From a checkpoint of a small transformer trained on Wikipedia.
Size: 9 layers, width 640, 10 heads of 64, MLP 1728 GeGLU, vocabulary 43838, 72.7M parameters.
Architecture: rotary positions, no biases in attention or MLP.
Training: a variant of Adam for these matrices, 7200 steps.
MLP neurons of a small language model. Each row is named by its layer, matrix (gate and up: input weights; down: output weights) and neuron, and shows model dimensions 368-495. Each number is 500 + 50 x the weight over its row's rms, rounded and kept within 0 to 999. Numbers have three digits each. A neuron's up and down rows have the sign that makes its largest values positive.
Before each neuron's rows, "fires on" lists the tokens most often at its 100 highest values on Wikipedia text that the model never trained on.

fires on: " also", " other", " Other", " others", " additional", " original"
L2.gate1470:457520495431540521418476538564500532490579551451536495522644596551484503554540508462526579523428507539456564565552486435485550558518534561475462504483531512490458470497430480498487597486400568555532421498512532510448500525500574496573562531596584535459555440573460509536473461450540457520518439503381538514547521489426595426428421485413520518517515539489485511503443468479489415446498
L2.up1470:514514562577501513454478512569514543510579548536549446459556554526555536455614538491547561470410561461505512469562485511460497460556488551482424420480459456445427619473505524482479526459541521449522481381382435527518476458571615430588423517512396536405477428481500511512510562560478513521564400542507477398519502563473472500520521426511457535547443469439468410479545496472388441546570
L2.down1470:492516413397478436524524525428498459461403441454479499508443480481485482503442541450436455500598450538486428499462532431537475498468471492536528481504471570519583492538531476537502556473469490537496525592552607438448486638452452531409563491523568419512519541556516492552498441489548489491480554451549532555530410382440611458505433538492531491456636546576546612482466486458620565473508

fires on: "-d", "D", " (D", " \"D", "-D", "d"
L2.gate212:512488540529463511573534492475449475583592560533475539521528525563489526409392641394566467518560421615440386456516503520586579477462486438535394509559539536490460450501465458521551493495591554557413430515487547539567546429577549501570428408521540516544453421540495539519635503439539472481526520492586432557510504572520482525460548418502512534475462503488500453392404472476491509516475
L2.up212:487461497567445533544551526524528512535538505548516526409522503535641562479479530431575540488510501481444478435487511516500491507469504460531453532462511464482419502488514424504542520478597608567490442534563471479537489501562549516588438495522484554487466477562509498571550499504573466551386423541490502498539548532470514488480488506573485522524481554443608570366384445411527488545519
L2.down212:556485409495481526456519439543460481509452467598537472434562511570467518466433520496637485534486434609423465490393526461475439545544568502632426560535436502479531500404462451460488481509567481600482488506499492505567455597525491534547475478491501481521522522525504547513646505491530450483518480541526510504493599572417436522456522515479569492470402544489579484432452453475451574536470

fires on: " |"
L2.gate712:563510427456548493549489474560563500483462440452510446456437443537457511503562536482337499531510557499496488507487447588440481452460548528473499493500469514507485531522543546520570560487495472488512587447583473401525520526458559681486482530485536513457493549508459519486523470532413559537453423499469481449567486562477564500483482478401543526541410503439499485520435532572613497584542
L2.up712:486595476496542537448538468448451539548478459485518472498500485529526510504487496491486546542446478477548562536508566471498540384560426497490476468542500469555406511491391537492491511410536474483532503486455505547479463532540510469546497590457536476490410474509597454445502511471522512444475483591575518462478493431487529453511434467533541459489422488335481486599533458550483447431486
L2.down712:528542541505548515541564496525571540559519370431506517477441492421499549449420504526424504516501531542541551522608519555522540474533470516452485551441478569616335516424524531478521468508476593456517479496464603408588460556534485476503537487486462441556516501427562516521488391549491550365514528510580594458522517472496639431503522493437559507469523393525537476504499393444437491507519

fires on: " other", " Greek", " Other", " different"
L2.gate838:424571536519517536456519483577525495446449469517589503522564515449470500486520555549468626561489555563485436401569463490462527472470549438551411514521498550570493576577487548456493557516394539533562538502480428507570498470469599512454471466466430518519495519581426511515550592406480463493522482550487518454532478544421456426495493435521498493494551549491508470536448406620454458511480
L2.up838:491571548520522420550483468627564588494499460460483517494546573528505571551429489569463601364420508580512493494525520515517522473502448429482409499491496453449515615417416432591483539524477456386427464412512419371490440436464527517596457441506474516462536443492474406526459572551489551547428417530595525396485510526503426538448498420509451466437495506487485549542482463508513489515482
L2.down838:587459415525520554454559411516493482521592470573490540391532550501482436478496600468456445538487405554467446414601478485541453486455488536443474508572556522490515530531534489442443501526489507552572550522495512502463481605561447609405604539526521463595538444586512500431364476494560507482531479478480511507517528408537474445499485461558484448543572570549475493513493505549478515537525

fires on: " 17", " 16", " 15", " 13", " 12", " Mar"
L2.gate1717:429418495480539496539408481406446414454506498466514561549390430558534471529514561464421494533497460495500509499478480644527566425513533535448524553474481515509484453559562518486537507470500470495499569486503575412496560436397457594491536423499487540584464536485533521471586491424438549572542490493503554469520530518462539541564521478428493486580464432457477502426473577511492528469502
L2.up1717:447507485625510521482509579510485459433442435509558513549486513529548524510484497521524636470466474441462557557478430487484472543493459624468519598546519452510529526520575446488470456506539462576489558476553569507554612433480415513499516540477495512452430520465519536505546529488458574500459491479500517436481593518503510504503530490577435521630507458411481489453397520547475517519547
L2.down1717:557498505500522466569562499574511509486418397449517459426555492525509516498476432535592480488508522508414484507486493487490469538531538483512474407556432496521560509422485538516472530450493472586506577516472576457541543514569563517566486567496483479409453514409564526444432448482476370552401571513516433468539511452465484458477526475559465536538474586547504527540498603437510438496612

fires on: " 1", " (−", " metres", " 2", " almost"
L2.gate1041:455513547536491529480484476453537477501505498461494517532465514450511480589426510574504454538490527517569391502443505585444596462493473571456474546518538545546515496602587529463471481575528615467540536519546557502634517519535471416492535559598481484507477508541477478580505427504578539590437437481435499516466598490530452494505512423536490514508461559663512469488475500555535417477548
L2.up1041:449435544629457525506490555472486453445491578475567605471515554519564446492416542453543450497512497431418561432444460531473495443519524489423521481534465512511666540468484526490551536521461562496471443472489457442490420455480475444521587534510483503495555459484504547532490527507519496528447599515563474489487542421473472539483480565539469492546390438473505575546544480588474524566412
L2.down1041:535452521477497494506454473487437619479532538508473435501445426542462518430603504478495648382488462560501512528534456518394442495529511581509461588546568428474383498423465465581476501508458494529520540473513534555447499564511514533521494544475540516405509534519436440522527454549538468551522383537444497475549542475500499453532438451388551546466549539522551426518452555449493525558498

fires on: " found", " other", " different", " Other", " previous", " find"
L2.gate175:486590622519542488468472544425487591559522512484481453447462455596502494485503505446537540512452506520539513454517462614485463536470559553430411433494557507510528624576439545497494508482470484540391469452565430556450487424578543471507542487389366463475467474533492485552517501448604621509494475472530448414578489464444451453415434523465402511552498488480495575515470472399489547511525
L2.up175:460636551481480513544474501519491563513590463412431365447488512521577623484494533388484481507433537508521485605508453478501374531514541494444452367447619485510578527530452541507392528448496491409520550391494503606477471450530558402473490530501407403432535490534492459525498539502509503522466518553518515446606500561420471521516401558390477516545436480465519600463530456422501548466510
L2.down175:528487509447450522464516451476467483432549465479427523462527490564468553533508512437472475479475606516527416488516478444512502521467515527535549525478530481454472465518534502546454515483490568495601504480519530495482500627469468593519427489546492566574545565497496489503467506543449469486503568516514447446549535489510547556511529507571438469484529602517470457492529509513594461467433

fires on: " |"
L2.gate1080:469484444450465536483577611495540559537489454485565408520408461525481562543554585452574419523539548477474473494520506523457624480521454543495523463431441529542459529460635569507466481480481555493438541501479430445537435476574463638445469528502507503466484513486499498548574577507596573514444388475500490473515451529579531528543505493419525437588402498553448475499395501519452395506481
L2.up1080:534540528433511572433596497460555452502478424437525428481423522418431578530466527497569469539482522490466482527516444483475572494523507532510485421452475509520455608447522475445477435419474474450547549511491432427454449554494517583535502450472501656502462572413513438446547541475482540509521507444533556525554513538464520585528475483489534436478429515476475504503473491519549449548458
L2.down1080:620487595536570432423407419469515558472429461489459533474505457434485528403444402572404595459436407484516495500509569510477423552457358453508511514399465465540463456408476439468468536507548482501481434454486545455501565707428476456486545498526438445501460554533432505472511467471428453479493539485414532469468434481474483474483433540514513515495466507492529477553569509498526610528456

fires on: " the", " 1", " ", " one", " each", " 2"
L6.gate1004:571502499497475549516534470399464522447455452480381482505500585479482487644501461532505417496518491521540378442537476525507473418477570557570473549492448514553526577510506439533495491451547522478559485453557503451537469470459558417464523503480527486512530416436443592496563492468547432493503568487428492576503582503524438445457483401548558492556605561555560409551458508486432419491466
L6.up1004:504499465441510428531489612500522441497498492455521565508490502449543553506512400481449449514479465459503537340464398514480411477475466517504518477439420458534551622458512526526509537452389449555431472518491570495581410530456418504442508586499595412432528489522447449541585460561436516569428432430493502495522551551485537460502475541433445466535482509462438461531513471466583473500484
L6.down1004:489527468469446408546458503612521462494515443519479486470516483503529583455435545529562450449559476478447484509543599513497483473496434443494424519566519480447524508475512433487427519542548493590530613466536506467443583607551425439531430534502496520491485615527483438446520473469398550462549530488510516535468504516537483550518471493447493614510394463526507464489469503549477567493567

fires on: " 1", " 2", " 3", " 2002", " made"
L6.gate784:524405555517498539530458463540492536444560555531490472429500438448577522521527444550455425484537531521473458505456508395508395427381548526526509570542586414499466502438504416494499412409467531514530488492489520566497590436468528436462422502408446435471472530503509433597437525369479466472436403587438535542536436482533450433510492589570486384430605522495534519502531579560513512420487
L6.up784:494548590460547591507483576448441482492523499526433519443550574505513533489490488523551559507548509483512654523527466521521450424465337497429526380508529468526526615500524509440435535563437605468554482359411550552509498519440465485420547505542556520508524584536503543621529389482554416577420542568585518498475538452486435520554495479497528518570594562497580492549537495465547464520597
L6.down784:533479473474532476494478481489557488548529543551480547463490504484510527571447505466504485530439438519525497529440416602435439489531547456520420548517523462520447395527459480518448500530576553534443522414501478475508495557481398487562471512414404529502506484550503487446573544448474440495532442477512574445492477590534445555425513484401432476474462437603414436479520398514548526570451

fires on: " may", " can", " never", " did"
L2.gate421:443620537597496531447429503439468578573525486493488552525491477469586450477433438504468454503445536514479454392546557593470558513492518445452445483434434493481450540561498531452577585490472556545490568562437453576505627457452513434412404498466468477538495524451451577426524480398470512470492518504515555518541522537517560534492587436423553426518411422503454538604476480526365506425507
L2.up421:470577579586471426462500478435409504537565533433579519488501486466530508494337473483546507499544528514449568422452464522448479528468504504471467513493502481415572492500456541395489521568518496471482441461472430613489504593451459485467504547515506522619537449475489545506507496542575484506451559519511459441444596620532639465423458494480525481514498476521394545448408432573402499467483
L2.down421:495520477549489454441516421523477500550506516588527467516492458520489525513429434581511525430547505546521597471406504472547435518473505499530459485491459525543574551502482468448407463572545521479542443412480388545415516509527543519472561556388585425474553456425548549456566526423505460520451480533558508447499457563497584507448554527510553481476565595535529500471437431517571450388564

fires on: " '", " if", " when", " When", " If", " where"
L6.gate41:424573484530424445547497476456520514493518491494508555599441438418429603536484460616461485488498509507544441507526412499499573483487531494577552496562467510513457445488431550511459565611465513455580527609560529465455594502469493574521557490523460536591545425538468501575556403467446564441542559534499423571521509400576541453464456431512567511540536560594411452540416496523394471471473
L6.up41:398536472538404471528468571458565527479491438505557537514513514454431468490490528506553483495490527483531501510529438510530517523482475485502562521590512412533518522477399593459498573607488551387409457465482499531400613519553598556491508608579540568527521454492532578569548495462433570453465536622450472436524624427515559541441456517551459528533398567527452466565523456548457521466450
L6.down41:484544518512546478449491502551502488609503432538475499503385524549452462453575543542512559489559516595449463498437488490537497529564377543487520559530472570495472573518457509437499507563459542424536536408525516455458590700470591502500519481583592605536529398510587455524459510553492522442398467546472474561549471466476444471449511572478540556504464436458528494447500449512484370561480

fires on: " 0", " 2", " 4", "z", " 3"
L6.gate628:514387520471467509557439455510548558520505565512398459546507553476583519667545431533476579484545465445537408484437521436423413388505468436558439545511434534480444515447616490515514526440531499507453584598428560534549496465494472556481463468481486430511413488462460509430475529541461446530475500592552537572549491477570464460464443483534495446465463483528560501563475528415484452526440
L6.up628:385518513405415514414510508458485509462493471488425470417574483524514445535524437538506573486521537466554547607474518412394445488413485466463565447512398468494533510491509501601470576457531517461466471507454548550533534523529451532603521448422487453513440569437549422435473447472541489503561522503491536463438439524505575489433532470499437461382469437517460460467512528408520567488468
L6.down628:508539392445543418576443528552485565486537473512466543521491607541556529503443556461471480543597460476452465485503419591583526397480514501409496499455449564459430576445424551502474468523558547497566462509425542478507578515514430496473544579526540472523477414472550473492547406564439526475367405617463448499441457536510438519387510468450521536476487422537389491543563429511523480537530

fires on: " would", " may", " will", " can"
L2.gate948:445548598512464547566459550450468434459529501462545491498428527475462546493452375396510457514463488427403508392444499492431447515438536458531506600485521536477428523475496525472458589510427506512550540555605535473517562525470515505571500513574506555522467513486475537485616569501504592458487472458384424450582458520502508519418530487558558429527525511489509520442426453587451504584509
L2.up948:529584488515548560476536509425424576503442468529468473588498576495458474451460432456497512477501460497484521595535471507457432551535484503335492489523525485409565535579493570460559537602525456390472514459524511504597550501414527509554474532492442509555531446504458561506460490490500452449480554546494553491481530382444524438510556539529549519563424570491387539456423483459481552520508
L2.down948:480533546452473531433497493559456469542494391481579417487482404444464522382471574572539530473550577502462486467490479499457555516541493531621513523539488539545535522486526523457439405570488566427459486502511516487382450665543491407485485516521568457512511471389566517502534501637563501489553454472470537492538507466451511513523476457479561510522475523522499506463534341533486495583630

fires on: " When", "ack", " when", "ally", "ick"
L2.gate604:461467458564450481543539530484484369459524515470466470551478516601507528442508489434475546410467524518473584532526542523519577508523524571443484417442488538517535535562473497469516447580441538451388501485466594480446405616546452460528518448572391495509481394485470523536492490443479524564534552505429508511574507609451446447463468521506521550504489478559504546627512460495476541468536
L2.up604:488585490491417490443535537516528478504430446500545508549501531405447429538488486517569505592481589510523447440476494477431479496418461477482507531449472429494539456417517515499537488475396553460427554575476556571506560500501550541467471472424597551472393671479503473506504561570497584426500461544498515512503549466537492532520497482524439503539491531480476426561589507462511513451498
L2.down604:504421479465571512558464492505506435449572532567451492509510497511559524502533505424444535502547437476457566555486501494566447427595523539510449467504487537521449532608497502501518499533560459499560432441537427486478446579500483504490497517543464453559528389541565530493488453522480487593484487538511531415511415462519513465477453508489547467458464410495446555468463509528493505611525